{"intermediate_size": 2304, "vocab_size": 8192, "hidden_act": "relu", "norm_eps": 1e-05, "qk_norm": true, "parallel_block": false, "init_std_qkv": 0.0195, "init_std_down": 0.0279, "warmup_steps": 0, "final_lr_fraction": 0.1, "batch_tokens": [32768, 65536, 131072, 262144], "max_steps": 7483}
MLP neurons of a small language model. Each row is named by its layer, matrix (up: input weights) and neuron, and shows model dimensions 272-367. Each number is 128 + 24 x the weight over its row's rms, rounded and kept within 0 to 255. Numbers have three digits each.
A block is one neuron, or neurons of one layer that tend to fire together. After each block is what it responds to, as a language model described it from the Wikipedia text at the highest values.

L3.up109:140131154131128130152080142123128116156124208121160136121102154093126146141125176098143116137112142112143112170135108124170146101120120112116148116142063157134137097127146135173114152139128117083103164125110108099098156133155133129121155133136119146140109070106145127111151150122112067153
L3.up820:121104104141124119137135113117142085106167150104136142106127135130116154108128161145162114139145163108118129132070109105117121097117162121136121165116143143111103109136166113167122118201119151128110161129116106127097152090131115133112133121144106112138126134101128157150155132145151134170
Description: The separate plural -s piece attached to a noun, often after numbers or counts, as in photograph-s, vehicle-s, novel-s, rebound-s.

L5.up90:169157092188162140130130127144123115136120128137129168111152160111146113110111147158159128170163161158125140141114152111151149120110112153119122129140123144119101136170124129115137195124114142158139142119059102119122112112126115136085136112139151128190135126166131140147141131160101112158
L5.up276:146143134165141114108062147145119113141136155162131121142124137127153092134116106160160113121160123140147131144136123154131127145152120113158149155156129130148140157078172118120111093100153160097121128133124126065109165108101149126093143133149172099095117146156075131171144102169118108118
L5.up1115:150125125140152168112147134153116161096087145099131119134143119133090115074084140086155128139164116117125144108093113099118123110125129170120098139133091071122135130145168065164138088111115137118187115120137137111150155133142097133130134113110155095136173117108130154174134115127097127123
L5.up1401:216095150108157121120119119152137139095109179121153115123222121115160121137129128152117101152114148120127130159134140120115114105061141100165118142140131131137098104103146109090137136130138109128109116146140132106165115131157094112118136124154122156091132138126114128164136097163156117158
L5.up1773:140087104121145150122130147131110129120142166063118106147128131116155105129123097087171096136160110161148110105163147114107105130131111134134138115124129129180106117139093128093133163127120137143172173108133125095123152140157089107109132135136090129123150137115165110159152106144050091108
L5.up1916:130096172141124157133119114101130133120105133112126105104149145119153115142144152185130142174155110115141146137119145104123115131132132138112162151165125129159114172114098115141145133151100116145084102144132083126131114126094095141190125153093153136151139139139129148124117085129108108143
L5.up2010:132160111163118135110134121117118118141139132112180117083156090142173132167131145146173124132150133124162114164105162126148090153132091113170163133106146158105126077125187115143119074153137137124104096110107122102116113114137139126147146142150158075146159129142100132143109135160101155134
L5.up2027:196136126106132126168150122102123141087098171149133084141121119120131089097108131083125132127113135148136115113099164112098146147067140113127155101138095110157081142107145153115124149120120160141112123119149105159099090124150114093125081161091109114144134134148117147144155138116120103148
Description: Short word pieces that come just after a capitalized opening syllable inside proper names, mostly foreign places and people, e.g. Gu-ate-mala, Gu-ad-alcanal, Maru-y-ama.

L2.up827:156100118117163128140155179094148154127157123115174093142147135103123122099153135105128183103140128142138150104151173145172119083153153129146112174134135132131159144114121082136132119103092151105102199115121118078135185100160091125125147110145112143126102117187142144102170132122140100149
L2.up1265:127134122155175139152155154144122125123181133094113132127145133102149097180131117138163148145165163136146075135112155129130109112155132163116130113124148136117112117134094105102127123138131128144133126148088134165107126090126100174176140095166129185139138132158118109117155138173130108127
L2.up1313:143110093111138153132157100081114119102109109148136103121169153116129133140110155204100124141161156144085178090116143141139128126143127152090125150124145129103096051134107101119193121129134140121105128096116129139082125122149092103159140092132151161109099099131123128114134148080167123149
L2.up1538:133111094149124142140131140099120121117114114140130118164099158113117118145126106151144134117108115126142127122148144161163129125139113139150120095144133150106111135120093114142129125149154164142126109074131150144115104096136135115104117120167091139058094133154115106142127117126141135153
Description: Plural endings of common nouns in general prose, usually a bare "s" split off a stem (organization-s, composer-s, court-s), plus whole plurals like teams, books.

L3.up76:159102149136159136157095119120113144094128132155152076158143125151119116114118126135125128107093144142102101135107109107130136140119159138096133129137125095160094138140095148140101100119128133096113172168110136128173176172139178152124105139095133136135156071132129150155101109130151123110
L3.up1359:188091094119124137168086094125065145090170128143122106160124111107148126136132066127132117124115156154145100081147135100063107104154095130136106151142131122131091129129074142066127126148131133139097116144128136138136075134109134126149169094118169131115158134141171133149145137099118106137
Description: Short piece (d, e, t, k) right after a two-letter word-opening fragment like Lu, Du, La, Ro, mostly in names: Lu-d-wig, Du-d-ley, La-t-if.

L2.up251:081117113121123133089131128112153085097115105116111077142126135166139177162128122122093112182114145086120123141119147160105135128153143162110111145165159116136096187141140155133134120143114153113099116137154097147140110119169160113123123162132114105095129145128119108137111102135158107128
L2.up376:141114133133102114132145152127122139144124091155162143108145127136154121142145148125121092101129068137122100147078098116082113117164137167096144138112097101176114128140150121163101102153125089127082128137148139125148110138170082131116158116110130122118117102141077112148151139107111140153
L2.up1463:130156144141098150153090123094131147105134143148153127130136162126115095159099137093107100127137103123075123080104126135127123087089112084127145092130138142158119173113117088139139110123160142111158145109148092119136110152138090120126178180164144124126137159113067109151155197156114100136
L2.up1958:082099138129118134128075145130145126130131110167149076130122148133127147159119150078109075124116138135129187123125122137105105127124119148144090122131112120141117180133136154138130106160137163107104100133137130115181129125152109099133184158136132060120170117105152080113157129097108142124
Description: A lone s piece stuck inside an oddly split word, mostly foreign names (Yo-s-if, E-s-maeil, Gro-s-smünster), also after curly apostrophes (Woman’-s) and occasionally y or tt.

L5.up705:094131100089123106102094156115075120153139154119134130146136104118135149131142104106104147105091119150165139104133160098147142138120153135145104122145091111121153119116079142118142136116208114099183133112137123146135136124152137145115141132128115136117120131096159143130094049139119139123
L5.up788:100112167096100117119157140136142110162139083136160068098117155109103137150103164119130115089060147154169130135169153112158156107189123112141137135131155138139098167114100164124141141130149139106136147114142134140126136136122112130135143147130138144131137111139119107171108136088144130152
L5.up1178:156137123117145092162139173084135077182128145087144134130171156129098113081129112112103153113107117140136094119097077097136095119147148131131106119079094120130145153123116117109163098098155131127096124069130146125153172172135114080087145088134118092127146143141086129103151064149094110176
L5.up1727:139134143112154146101092134087108198151114107179103081098131096139105134085092114136143171114116140095171153129124166136181120137137112125099113107123104110137112122112144118146136096140120099088135061135132129133150150162139131135102168126124121121133120124155102130133086120126132126122
L5.up1883:094154131141126102091135142141137130154087120133138104121167164153126098094126135148136126110154146147114098097165148110134111072125140136139143161098158164102137120128108121143095118112174103100150128119180152154155149126112155135121113137098138104109145096120151097147126105138083111137
L5.up1960:085138152102127124141142153054149151158129107149101116124160139126104116107119108107156154097090134134144135112107145108111122107103149143128143120112107128169142163119104130119156156178123105179160129146116144116097129069108100124130173151109128140126130090131100128134076092104109080157
L5.up2019:128164116096135138160149154133121155161130134151103123142119160161135132151146131148146136098112102135150147127158123140179145101149153132124105092134138093086109152130110149094093162099157107148184138098118081102149124153110090142149143183067089099092137110158113155121171100117089158159
L5.up2130:078088155111102123125175113124133115159126122129132131157119127130124156137116118114103124099129132135105129133145125128109161150160151131121127113117124151106150113102108122109104130119125114131169098164117115121124167105127126141114140157130129154133138145137128145119103117116125126098
Description: Final token of a noun or pronoun that completes a verb's object or a prepositional phrase, often a plural -s, as in droplets, him, country.